Weights of a small GPT-style language model, trained from scratch on English Wikipedia: capped logits.
MLP neurons of a small language model. Each row is named by its layer, matrix (up: input weights) and neuron, and shows model dimensions 16-111. Each number is 128 + 32 x the weight over its row's rms, rounded and kept within 0 to 255.
A block is one neuron, or neurons of one layer that tend to fire together. After each block is what it responds to, as a language model described it from the Wikipedia text at the highest values.

L3.up352 [ 91 119 102  93 146 163 128 113  74 130 186 170 133 109 128 128 149 139 123 145 134 116 132 159 128 128 101 118 111 110 179 128 136  91 163 135   6 104 117 107 184 187  63  94 132 113 157 123 100 113 122 146 181 167 160  92  96 141 125  92  80 166 115  92 126 131 101 100 102 128 131 117  99 118 123 109 135  75 120 172 127 129 142 114  93 149  66 141 160 146 123 173 153 171 114 136]
L3.up371 [115  76 140  94 135 134 158 142 131 150 109 119 142 135 119 102  76 134 137 131 116 115 123  99 132 114 106 152 150 146  91 141 139  56 164 163 194 189 157 103  79 183 112 148 134  70 132  92 145 177 175 166 114 122 143 131 145 117 143 144  97 210  81 102 139 107 137  16 158 134 180 131  79 146 114 127 163 121  99 144 169  91 137 123 173 170 116  67 155 134 167 158 137 176  96 105]
L3.up699 [121  99 102 126  79 125 147  98  98  97 128 140 134 117 164 123 142 132 162 103 183 162 117  86 187 122 100 138 122 159 119 116 126 110 134 149 175 157 163 115 122 166 201  78 112 136 115 130  82  90 148 181 110 147 168 154 133 175 170 127 101  95 144 136 159 139 146 100 164 180 121 117 113 179 167 145 123 126 138 147 144  98 151 132 137 169 123 116 159 108 137  98 147 170 158 173]
L3.up746 [149 108 135 133 189 188 114 138  95 149 137 123 160 125 156 114 116 147 113 130 181 144 146 126 104 163 131 139  91 160  97 140 121 132 130 186 149 149 150 164 131 126 154 104 153 153 118 132 215 208  98 144 117 112  97 111  72 120 156  81  73 141 127 111 152 100 148 122 182 131 118 136 117 170  90 139 104 126 111 131 102 187  48 140 124 169 111 129 170 124  64 159 177 145  99  92]
Description: Clause-introducing "as"

L7.up88 [128 191 142 129 149 153  81 121 166 181  94 118 146 137 163 147 132 128 134 155 125 174  71 144 117 170 138 117 157 109  96 105  79 132 101 124 151  84  95  90 151  91 183  86 119 141 162 178 157 125 125 130 108 124 139 136  91 152 104 157 121  91 123 193  79 113 160 137 176  81 157 115 124  70  75 130 115  90  44 131 160 108 164  94 151 165  63  98 144 120 139 162 177 139  88 139]
L7.up140 [ 52 135 102 143 152 176 133 115  91  84 141 114 120 102 193  92 177 135 101 111 122 147  78 129 146 125 111 123 139 104 197 141 135 114  83 121 160 112 163 108 103 132  83 125 120 111 149  62 108 184 105 115 112 156  97  81 110 102 116 103 153 144  95 152 150 112 103 129 107 124 173 123 163 136 100 123 145 109  68 184  64 124 167 191 118  85 153 130 187 101 160 121 163 136 101 200]
L7.up143 [160 146 171 132 119 141 138  81 180  90 138 104  71 137 145  87  90 122 179 156 109 108 168 138 141 161 112 118 170  92 177 136  81 170 129 170  74 114 175 139 116 111 146 128 112 220 126 112 114 155 169 144 147 138 117  95 138 113 134 103  97  56 146 128 114  98 165  65 103 161 152 141 153 146 185 101  89 175 104 150 150 152 119 169 141 150 109  92  89 121 191 124 132 133  97 185]
L7.up220 [135 123 145 115 128 157 127  64 149 163  69  98 127  89  53 167 119 138 147 130 168 115 109 173 144 115 139 135 139 178 205 157 130  90 129 164 126 118 110 195 147 184 119 112 155 150 153  72 118 154 150 157 148 148 139 106 128 130 144 164 117 129 119 164 120 113 139 140 171 141 154 120  73 111  79 135 103 164 148 112  30 105  91 111 154 170 141  82 154 135 137 126 184 117 148 101]
L7.up275 [ 94 175  87 148 152 115 171 102 114 130 178  86  77 144 156 138 105 127 140 109 128 118 112  97 163  99 118 161 119 102 156 188 156 142  96 108 139 110  96 166 127 130  91  81 120  81 133 166 114 113 160 166 101 102 145 156  87 111 101 122  88 223 117 103 132 122 113  89 132 170 154 155  99 142 190 165 126 139 138 168 162 116  74  62 134 119 118  98 118 194 107 154 179 140 174 140]
L7.up295 [ 92 129 119 152 135 176  94 123  71 159  70 149 128  97  88 131  97 159 131 164  94 126 114 122 111 102 140 164 164 108 115 118 101 158 150 117 130  66 152 145 133 113  89  82 136 172 123  90 145 153 112 152 103 159 147  88 106 154 159 183 117 160 106  64  62 130 149 125 114 155 144 199 156 113 102 133 198 130 165 139  98  88 135  89  80 151 150  97  94 131  99 159  95 108 131 101]
L7.up361 [127 139 128 132 150 124  72  76 117 144 110 147 148 160 149 136 205 128 126 130 111 126 152 135 158 154 101 151 167 124 164 146 118 124 150 113 140 108  37 145 113 130  91  98 132  83 155 110  95  90 135 135 103 139 167 136 165 155 157 103  67 113 136  92 177 142 112 156 172 136 117 141 105 149 153  82 126 119 164 130 142 100 158 142 186 109 150 128  88 175 130 133 176 120 135 113]
L7.up379 [104 150 134  86 129 131 118 123 139 156 107 133  95  89 144 114 152  93 188 160 135  76 186 151 106 156 158 149 157 142 141 159 173  72  96 151 140 113 102 122 190 167 157  78 141  98 171 109  96 134 118 138 169 100 129  52 165 163 107 151  78 119 152 128  54 108 106 104 168 158 159 108 162  83 129  73 121 140 182 101 153  98 147 143  77 156  74  92  97 155 116 100 113 143 133 116]
L7.up495 [121 190 138 130 111 156 113  92 167 158 116 163 129 186 150 184 166 147 104  99 172 127 128 125 188 127 117 126 193 125 205 185  97 109  73 157 123  88 126 127 112  96 141  90 145 128 118 153 158 119 169 147  85 120 159  59 116 131 155 137  73  59  65  98 159 192 116 117 127 157 107 117 111  80 162 120 108 108 114 155 142 153 148 155 170 164  96  86 169  75  99 127 166 147 151 128]
L7.up572 [185 147 148 135  24 117 105 147 164 153 180 111 139 178 121 216 119 146 121 107  52  84 140 186 157 123 122 164  89 117 143 209 116  82 105  80 131 150 126  92 129 133 129 132 151 135 100 136  98  97 167 176 110 125  99 133  99  64 126 126 210 110 142  68  99 176 120  81 112 177 108 138 155 142 155 129 128 114  87 143 127  92 139  95  97 107 169 165 148 181  95  76  89 159 153 174]
L7.up598 [211 179  92 140 126 169 106  98 171 145 110 157 116  74 100 142  85 192 116 143 119 115 129 147 127  85  72 137 143 102 157 197 177 200 162 123  89 132 117 116 111  81  99 159  48 157 131 152 164 135 185 134  61 116 144  57 163 160 180 146 149 125 145 106 126 158 126 119 124 108 147 172 130 117 164 115 137 135  99 145 114 173 137 116  89 161 163 107 106  90 113  99  84  81 130 161]
L7.up669 [ 43 130 162 159 171 127 118  93 132 110 160 102 112 121 149 112 123 151 124 188 173 132 141 124 121 128 129 135 127  92  81 140 162  99 176 161  91 186  69 126  71 110 109  90 133 158 128 107  58 119  87  77 133 139 129 127  95  81 101  90 100 164 194 149 108 153 143 130 170 143 128 134 136 164  87  47 135 107  75 129  89 102 136 113  96 139 171  95 165 101  79 105 130 114 135 115]
L7.up712 [118 171 175 146 164  93 147  69 183 189 150 157 123 116 123 160 127 143 128 173  96 153 112  83  82 112 117  86 116 114 128  87 147 132 127 122 141 140 102 165 154 134 116 134 147 130 144 149 106  89 148 152 115 147 143  53  91  92  92 140 122 132 134 131 141 122  82 112 128 131 186 104 141 180 154  74 112 136 117  86 121  97  91  78 162 118 118 150 153 155 143 182 158 113  86 131]
L7.up982 [150 124 127 137 115  46 149 148 137 172 110 184 137 111 162 136 138 120 129  82  71 120 168 120 147 192 117  99 122 117 144 104 113 106  99 132 135  44 156  65 135  71  85 129 174 136 151  75 107 202  91 115  73  88 163  92 103 138  90 119 182 161 122  89 110 124 115  92 112 107 148 133 157 158 159 129 129 167 103 182  91 112 148  86  96 124 156 119 147  97 109 150 134 105  67 129]
L7.up1007 [135 122 115  90 151 135 103 129 171 173 125 167  99  95  75  88 105 180 170 114 121 116 156 123 125 137  61 131 138  43 175 109 130 162 145  71 127 150 101 195 162 135 206  83 149 135 161 147 135 150 160  95  58 129 158 112 135 121  91 162 170 115 111 124 153 142 125 194  85  70 149 153 126 115  80 140 166 165 147 162 153  91 160 131 102 190 122  84 116 121 191 146 101 131  99 116]
L7.up1090 [108 112 192  59 159  72 145 112 228 141 137 202 143  86 153  99 129 153 153 176  81  90 158 134  89  74 121 143 105  92 130 153 194 128 113 109 142 151 150 132  61 116 149 123 156 119 136 166 149 124 131 190 123 155 175 126 140 114 133 123 159  89  83  90  96 106  95 103  81 149 152  68 123  67 200 132 165 151 139 102 149 191  76 110 145 139 138  91 122  81 100 111 169 144 159 122]
Description: Infinitive "to" and fragments

L5.up1188 [123 124 119  98 203 110 160  61 137 163 109 180 133 110 104  95 169 157 111 167 116 101 120 190 149 114 102 135 103 161 169 119 129  93  77 120 129  99 136  79 123  96 148  90 157 152  33 109 167 144 104 110 132 139 130  68 129 175 149 147  99 133 114 149 154 106 149  80 120 142  77  90 106 166 134 123 183 113 137 109 164 146 158 101 202 207 106 178  99 125 127 126 130  98 136 114]
Description: Word-starting pieces and fixed phrases

L7.up54 [143 158 180 135 177 131  94 130 151  75 112  82 151 103 164 130 101 120 149  75 114  89 125 121 115 124 160 115  98 102 168 179 127 146 102 128 117 174  91  85 116 140 115  98  81 153 154 166 151 127 159 201 139 174  71 129 133 133 160  90 129 133 105  83 103 106 124  98 160 120 154 121  86 111 187 115 134 172  78 196 133 170 138  61 129 107 128 161  28  77 107  82 148 147  72 135]
L7.up87 [148 136 178 151 162 164 133 124 131 182  67  92 114 100 210 105  81  73  99 170 200 127 123 109 121 177 167  76  87 152 162 120 139 117 154 120 127 164 109 120 110  89 166 173  49 134  90 108 153 157 126 168 137 142  89 158 165 119 121 155 113  97 150 123  68  19 139 105 167 157 195  85 135 140 109 129 139 119 134  99 152 138 111 144 129 171 118 101 121 119 158  71  91 169 138 140]
L7.up485 [166 139 147 143 113 136 126  74 186 183  93 131 116 171 163 119 133 170 201 124 170  95  59 145 162 107 108 173 103 155 179 155 127 139 107 167 116 120  68 188 169 156 227  84 126 130 157 215 104 116 151  73  73 100 114 140 180 135 173 137  92 110 116  94 147  83  74 131 159 112 194  92  93 108 154 170 104 130 100  40 144 136 145 178 108  35 131  87  93 132 160 145 138 174 158 155]
L7.up513 [101 148 181 127 174  96 137 137 142 168 118 127  99 168 144 178  93 151 114 101 132  45 102 101 192 128  57 161 124 171 138 142 134 164 142 127 148 216  79  96 139 158 145 132 120  89 127  72  94  90 128 106 114 159 145 114 152 109 148 105 108 143 136 136 146 115 149  95 180 141 105 117  87 126 162 125 176 108  70 166 144  78 147 102 128 140  87 114 143 156 109 163  92  68 111  37]
L7.up573 [ 94 142 110 195 117 189  91 141 125 128 155 138 165 148 119 174 123 156 141 162 164 112 111 142 166  92  94 131 109 145  52 150 119 121 126 113 133 145  93 154  97  65 138 157 185 140  99 122 119 105 138 122   6 181 110 116 101 104 104 131 127 179 103  85 189  94 131 126 133 149  81 195 101  94 155 136 130 128 117 106 150 160 120 194 136 122 187 115  94 132 128 180 103  90  76 130]
L7.up684 [125 140 125  83 113 104 116  97 138 120 135 117 151 168  87 147 172 144 123 123 129 130 144 137 139  84 153 103 142 131 140 154  85 152 101 138 191 148 140 132 119  96 145 106 166 113 135 151 112 111 121 125 166 141 121 127  98 154 112 150 130 159 102  93 115  80 138 118  80 119 143 141  84  54 123 106 134 170 186 112 104 126 139 145  87 166 147 193 173 122 155 161 114  71 118  93]
L7.up846 [ 68 117  85 102  97 172 116 115 170 138 137  72 144 145 242 157 128 185  99 174 129  85  95  84 121  77 126 130 126 125 156 125 106 107 162 124 167 138 135 124 131 158 129 132 137 122 114 145 125 119 117 170 130  98 107  41 132  66 118 101 146 137 130 128 175 155 133 176 179 151 130 125 171  87 118 165 118  74 123 133 223 144 177 173 124 125 109 150  76  71 191 171 111 138 122 121]
L7.up856 [175 184 120 131 113  57 107 105 170 137 138 150  50 103 124 160 121 130 142  68 154 114 106 132  99  61 168 135 152 103 165 156 130 122 126 144 123  98 130  94 177  80 155 140  75 174 167 181 149 170 121 172 131 140 110 170 158 108 135 156 146 124 104 171 123 140 145 149 134  82  73 118 141 180 143 171 133 185 129 163 147 131 129 113  79  87 108 127 120 135 127 142 121  69  94 158]
L7.up925 [ 92 103 206 124 101 165  99  87 178 178  81 128 103 140 164 100 137 136 118  96 108  97 157 144 136 130  85 108 181 168 104 128 131  86 170 154 148 134 161 124 117 114 130 119  90 102 153 158 117 147 131 102 117 113 154  85 136 102 139 127 135 183 108 158 125 107 146 126 174 120 106 163 102 120  87 108 121  80 126 101 114 153 136 182  93 145 173 137 107 143 174 200  91 130 133  59]
L7.up1030 [128 149 146 112 105 139 175 130 148 118 153 161 110 136  65 124 145  93 101 167 128 120 148 141  90 137 107 136 140 122 108 137 143 120 156 130 127 163 123  78 132 125 108 129 196 126 109 134 161 113 154 154 107 145 103 142  73 106 112 108 160 212 161 136 213  82  83 166 115  95 160 137 171 152 142 131 117  91 158 125 179 144  97 126  91 129 132  96 104 129  87 143  52 150  80 117]
L7.up1124 [115 116 131 174  97  93  80 138 151  98 120 135 119 127 150 156  97 173 119 153 170 124 103 105  65 143 152 123  83 111 154 173 166  71 139 201 129 120 193 129 158  82 175 178 167 119 126 136 118 142 131 145  64 146 162 104 152 117 125 143  58 125 119 128 127  98 132 133 159 104 109 140 115 101 120 116 166 132 108 134  97 146  53 125 136 161 113 151 107 139  68 137 121 120 100  81]
L7.up1162 [147 106 129 189 127  67 118 110 167 135 150 137 117  98 168 129  93 141 103 143 137  48  45 107 152 130 106  97 103 133  69 116 132  85 135 131  88 107  76 135 121 137 146  88  89  87 150 153 135  77  86 140 112 163 177 111 130 166 143  93 140 137 121  98 162 151 126  66 199  75 154 148  70 154 151 120 153  73  62 107 147 159 151 179 129  96  76 116  84 111 178 125 103 140 157 122]
L7.up1203 [164 137 134 101 177 156 105 101 127  91 106 175 147 123 128 101 123  54 116 117 124 102  70 123 179  98  84 144 162 120  82 142 107  72 103 110 140 197 122 124 164 131 103 142 161 100 102 116 178 123 114 114 159 142 170 135 102  95  83 155 108 152  61 109 110 137 166 124 145 115 158 165  32 109 163 150  78 114 112 174 166 100  76 140 118 181 171 197 111 143 114 119 166 199 130 180]
L7.up1225 [103 128 159 101 126 142 189  99 137 123 141 157 193  99 180 111 109 148 199 105 140 167 156 155 135 119 122 145 110 161  98 151 109 135 193 148 139 130 118 113 136 122 153 103 131 106 141 154 111  79  68 113 105 167 122 110 146 121 124 128 145 183 148 141 180 125  98  92 146 160 156 125 167 138 107 122 163 128 133  96  78 166 133 131 124  79 102 152  64 125 128 108 170 152 131  45]
L7.up1236 [120  94  98 151 175 154 149 161 149 123 187  91 177 165 113 124  64 137 113 139  87 134 136 168  78 145 126 156 100 172  88 172 127  95 152 134 128 162 160 162  86 174 118 185 132 141 132  97 143 128 160  96  74 136  83 154 158 114  95 115 106  93 180 180 155 102 140 105 113  78 130 155 152 116 121 145 133 144 104 134 133 189 160 174 108 100 131 201 178  91 100 104 135 147 115 151]
L7.up1278 [ 90 143 188  85 115 122 134  84 130 145 103 147 124 161 126  89 178 141 100 128 153 109 143 116  97 170 115 142 122 114 147 141  92 151 148 174 157 131 110 134 108  93 148 131  95 174 150 135 179 105 139 155  98 127  85  75 132  75  66 140 118 151 124  93 129 110  64 116 124 139 161 154  87  92 182  84 125 116  67 138 127 165  99 121 111  89 132  69 105  94 193 130 103 141 156 127]
Description: Conjunction "as" after commas

L5.up628 [ 78 110 166 104 139 131  93 105 169 109 121 160  94 127 196 112 118 143 188 141 122 103 127 203 120 126 146 157 173 133 130 125 141 115 122 130 169 136  96 173 146 112 153 137  91 171 133 111 148 181 139 126 131 100 117  67 158 160 125 160  44 124 134 178  66  88 140 147 172 148 164  94 111 152 211  86 137 185 160  97 154 148 123 108 132 201 112 103 118 109  71  83 142 143 156 122]
Description: Slot before a verb

L7.up41 [ 79 155  96 135 123 135 113 135 168 119 178 180 129 120 130 101 145 115 146  91  99 109 125 157  80 141 154 159 107 130 157 148  77  92 143 161 120 127 128 151 117 127 150 164 103  77 131 125 115 122 120 126 168  51 113 143 142  78 173 116 129 131 139 103  79 229 138  94 130 149 111  98  81 119 146 151 159 140 152 171 169 104 112  85 136  99 166  98 119 106 112 114 125 182 144 160]
L7.up103 [181 129 151 115 101 145 131 132 151 149 119 112 104 155 134 115 140 173 156 114 128 134 126 133 128 140 122 212 170 142 109 107 186  84  83 135 127 153 122 178 174  85 173 127 113 123 149 127 100  97 166  96 136 116 117 122 146 129 116 128  86 145 101 117 118 120  85  94 175  96 161  74 193 101 102 183 129 145 106 115 108  71 200  85 184 128  95 117  93 163  99  74 173 109 110 114]
L7.up166 [191  81 118 181 166 101 142 134 128 177 106 188 148 142 135 127 126 136 115 222 157 118 123  98 111 118 129 161  88 105  63 107 100  99 126 143  93  91 155 131 189  95 159 139 180 178 107 132 107 137  98 127 142 164 168  73  74  89 121 155 166 144  68  86 223 128 144  43 118  68 117 164 105  51 125 150 152 125 171 104 160 152 125 115 103 121  50 124 118 123  86 118 158 153 115 103]
L7.up360 [176 125 104  95 130 189  49 116 136 161 125  67  87 121 114  79 129 152 171 210 109 108 135 142 129 146 130 168 123 169 116  89 112 133 131 180 107  73 163 100 125  94 177 146 122 219 140 101 145 167  99 105 151 135 152 104 125 123 159 159 111 154 128  66 114 111 124 162 125 112 125  81 156  63 178 127  92 112 151  99 143 138 142 138 155 127 140 147 132 135 170 135  82 166 125 129]
L7.up596 [120 156 133 162 166 127 119 160 121 132  85 100 104 106 150  64 107 167 121 132 168 166 128 168 153  97  64 131 176 116  92  90 119 125 125 146 141  54 127  69 112  95 108 117 126 181  93 171 155 190  70  49 128 164 173 124 106  66 154  98 127 147 119 126 157 189 157  86  60  82 161 168 102 138 183  87 156 139  80 107 138  92 142 111 129  96 132 129 135 137 174 108 105 146 102 167]
L7.up601 [ 88 134  88 143  99 145  98 189 143 167 111 160 101 154 125 183 146 184 168 141 103 121  87 135  83  84 171 175  80 147 150 151 114 151 198 102 132 160 157 170 204 134 132 113 145 152 140 119  93 183  97 102  60  87 119  89 128  88 122  98 152  95 174  85 126 170 219 115 174 128  96 161 111 117 157 126 100 137 107 114 123 131 125 160 106  90 134 119  90 116 163 135 195 139 129 142]
L7.up672 [137 117 133 176 150 139  78  87  95 136 186 114 114 137 109 121  97 175 141 166 134  69 146 123 144 115  78 118 150  85 139 127 141 106 175 125 157 121  86 164 111 164 152 138 150  58 117 106 187 114 158 148 189 168 182 152 155 112 108 148 171 102  54 154  99 143 129 145 145 153 136 143 111 124  89 104 155 127 148  86 131 152 181  95 125 134  81 145 122 110  86  73 133  93 158 145]
L7.up721 [114  81 160 165  68  96 124  93 126 125 137  69  95  94 155 176  80 166  97 121 130 108 160 142 119 130  87 134 126 137 136 130  77 105 160 119 113 139 162 134 135  99 125  83 132  95 120 137 132 121 154 108 107  82 153 112 101 143 169 165 179 112 142  80  35  91 161 171 106  91 165  80  99 114 170 118  85 187 130  82  85 176 127 160 154 117 129 162 154 147 141 128 118 111 170 172]
L7.up836 [134 111 152 131 178 113 107 139  94 138  94 116 110 172  70 161 133 128 179 105 137 116  65 142 136 138 178 146 101 104  84  93  78  98 116 120 151 169 122 210 158 100 141  71 174  72 163 115 118 148 114 137 128  70 160 111 143 117 112 195 143 160 152 103 146 124 105 136 163  66 124  95 143 105 122 106  56 138 109 113 131 189 167 129 109 152  84 146 154  82 178  74 124  79 140  68]
L7.up861 [107 150 178 141 172 149 132 138 150 135 118 125  89 102 182 127 173 166 103  88 140  95  49 138 129 158  82 130 135 119 125 120  95 135 143 106 121 196 131 111 136 127 141 173 157 109 123 169 106 106 105  36 121 101 184 124 146 139 119 151 114 165 142  72 121 141 167 138  86 124 133 114  42 167 114 117  70 176 110 104 142 145 139 108  98 115 139  91 126 148 133 108 150 158  97 147]
L7.up930 [161 126 182 122 109 120 135 112 171 220  87 167  81 100 113 162 111 181 143 155 184  94 140 117 100 124 156 180  93 132  91  82 123  59 111 121 140  74 113 159 116 144  80  71 138 186 189 113 113 160 110 124 116  89  97  81 159 113 130  94 118 104 121 167  98 128 149  97 125  60 149 117 140 129 145 135 144 119 163 102 128 134  59 122 131 148 138 106 104 156 118 150  91 182  86 136]
L7.up973 [117 105 174 130 119  63 115 150 133 164 183 137 178  93 169 143 136 155 152 124 101 119 142 128 122 125  95 151 120 119 101 153 123  87 118 150  62 184 186 207 145 126 129 141 184 148 116 178 136 138 135 136  76 146 171 145 127  90 128  71 125 139 156  85 123 137 220 111 114 132 105 126 130 131  82 119 104 155 185 168 105 181 169 125 132 137 164 150 109 121 162 132  98 157  99 148]
L7.up986 [159 112 144 110 147 156 106 104 182 178 179 105 101 128 123 111 107 152 139 200 159 164 164 127  98 180 109 175 120 149 166 177  83  90  86 159 113 125 124  96 163 170 117  86 197 137 124 151 145 135 134 137 153 115 180 130  39 148  84  67 104 151 159  84  90 179  60  88 128 164 143 166 122 173 156 102 175 112 142 159 155 144  82 163 145 125 131 159 152 154  92 162  95 165 126 151]
L7.up1054 [ 67 115 155 185 187 123 162 168 121 118 123  89 129 148  81  65 107 164 132 157 103 187 147 142 140  96 145  87 125 107  90  86 153 109 121  39 166 122 127 108 126 131 147 129 128 120 147  99 153 143 122 117 123 115  81  88 127  64 119 170 116 158  84 116 142 153 135  92 150  97  96 146  97  78 155 117 176 192 147  83 129 145 123 137  71 125 172 113 169  83  77 113 120 100  99 168]
L7.up1217 [ 86 107 117 118 131  78 149 148 114 125 124  49  97 124 119 105 150 127 107 107  82 147  57 123 188  96  93 196 121  94 150  70 174  77 170 137 176  95 143 141 111 112 109 110 107 104 130  96 148 175  73  89 101 193  72 106 107  85 111 119 167 129 141 134 110 164 123  50 109 111  84 107  84 162 147  83 159 123 146 112  64 130 100 150 112  37 116 100 189 146 107  92 190  84  84 118]
L7.up1228 [135  57 120 164 138  65 132 132  72 148  84 160 112 165 187 114 124 140 151 151 113  69 101 138 158 115 153  79 149 129  91 198 130  97 116 109  88 144 188  96 123 172 173 131 114 164 110 108 135  92 122 113 129 192 149 162 156 148 108  71 158 143 171 160 128 128 140 153 136 122 156 111 142 152  69 144 109 180 119  94 136 124 140 166 124 131 165 126 147 146 120  92 118 139 118  79]
Description: Slots before statistics

L3.up6 [188 137 130  67 142 110  93 107 126 115  93  98 106 158 156 154  65 154 101 160 134 124 117 115  78 161 119 153 146 107 114 142 107  82 145 221 158 106  88  93 102 145 118 127 103  98 168  71 115 163 119 134 149 145  85 128 121 110 132 133 140 133  29  97 159 157 136 121 168 140  82 191 129 147 146 159 110 134  79  82 181 172 136  94 105 181 164 118 173 100 159  98  88 138 120  82]
L3.up925 [110  72  59 103 134 151  82 161 127 103 113 142  93 118 177 168  94 151 114 124 153 142 118 110 128 127 158 179 103 160 135 134  71  81 118 167  81 149  96 181 163 144  90  95 145 148 142 123  75  84 124 187 149 171 109 126  91 130 153  94 194 162 103 182 113 169 178 156 183  89 142 119 130 118 128  85 166 190  83 132 104 150 114 145 107  94  79  80 102 162 176 102 143  98 102 123]
L3.up1095 [147  93 111  88 157 130 109 125 140 120 128 174 143 152  66 164 161 146 153 165 180 114  92 155 129  72 117 162  88 193 148 126 112  95  93 118  85 109 113  88 139 136 134 113 108 156 130 171 105 142 165 136  94 148  94 192  48 100  79 135 139  98 101 109 122 128 143 118 142 101  89 130 182 115  90  84  75 133 116 125 147 139 154 144  90 123 113 156 124 179 131  93  97 188 106 159]
L3.up1114 [186 121 109 111 110 153 133 110 103 178 123 128  96  97 150 154 100 128 176 144 129 121 133 135 154 149 120 185  73 106 165 106 130 124 101 196 115 122 159 161 191 133 110  75  78 101  72 137 151 101  43 117 129 181 114 152  97 125 133 133 151 142 123  92  97 121 142 178 148 175 149  86 119 111 115  96 160 161 105 137 136 175 197 107 138 173  99 116 187 136 111 135 150 106 111 116]
Description: Existential verbs, relational words, tables

L5.up336 [112 129 116 140  82 151  84 101 191 141 108 106 130  93  88 119 158 166 128 153 144 114  97  86 150 109  94 151 102  92 116 162 106  48 131  96 144 123 121 151  95 130  80 147 132 157 116 120 156  83 118 128  97 177  39 164 126 104 126 127 136  28  99  87 123 162 108 131 143 104 136 146 131 144 179  87 113 136  93 150 106 107 124 103 111  91 152  80 113  96 174 117 110 116 113 176]
Description: Formulaic boilerplate continuations

L3.up159 [151 102 167  96 171 151 125 118 145 118  86 195 190 107 140  86 116  98 156 168  50 115 110  82 154 134  85 177 141 146 160 144  93 156 155 180  92  83 183 156 162 145  99 138 142 169 145 143  92 119 163 190 126 104 177  88 118 158 150 156 159 134 143 118  43 133  90  65 121 110 194 165  76  83 162 140  68 141  99 175 144  89 118 148 166 243 105  76 139 137 128  70 165 133  91 155]
L3.up216 [ 98 141 109  76 176 155 125  85 145 159  85 179 117 128 163  79 174  98 159 176  77  75 177 128 166 114 116 169 144 134 133  91  97 188 173 195 116  43 163 148 130 135  49 111 129 181 120 131  69 121 118 143  68 155 156 136 101 132 181 115 164 104 155 134  65  84  40 144 133 145 147 194 129 128 157 119 146 115 103 116 147 114  72 121 160 173 133 119 136 123 144  91  90 128 142 111]
L3.up397 [155 154 146  91 170 169 108 110 166 165 168 151 118 136 176  84  85  78 128 142 148  95 127 140  85 163 177 119 193 142 126 189  87 123 155 105 187  58  96 141 192 100 135 122 159 177 135 120  98 120 109 209 134 117 101 103 192  91 188 152 139 114 137 149  63 107  81  88 151 116 169 120 147 116  94  73 119 144 191 172 143  98  66 129 140 143 150  96 147 109 151 131 102 130 120 138]
L3.up493 [109 104 108 123 173 174 126 107 194 160 213 148  61 131 133 133 105 101 149 110  49 130 100 121 124 140 104 161 165 140 145 178 131 140 186 132 179  99 102  98  96 122 133 123 125 145 123 143  94  95  95 158 119 151 101 109 136 128 155 136 167 138 130 141  99  93 125 137  65 169 134 133 120 147 213 140 154 126 155 164 131 109 164  79 132 182  97 208 175  70 127 143 173 142  84 160]
Description: Verb-introducing to and modals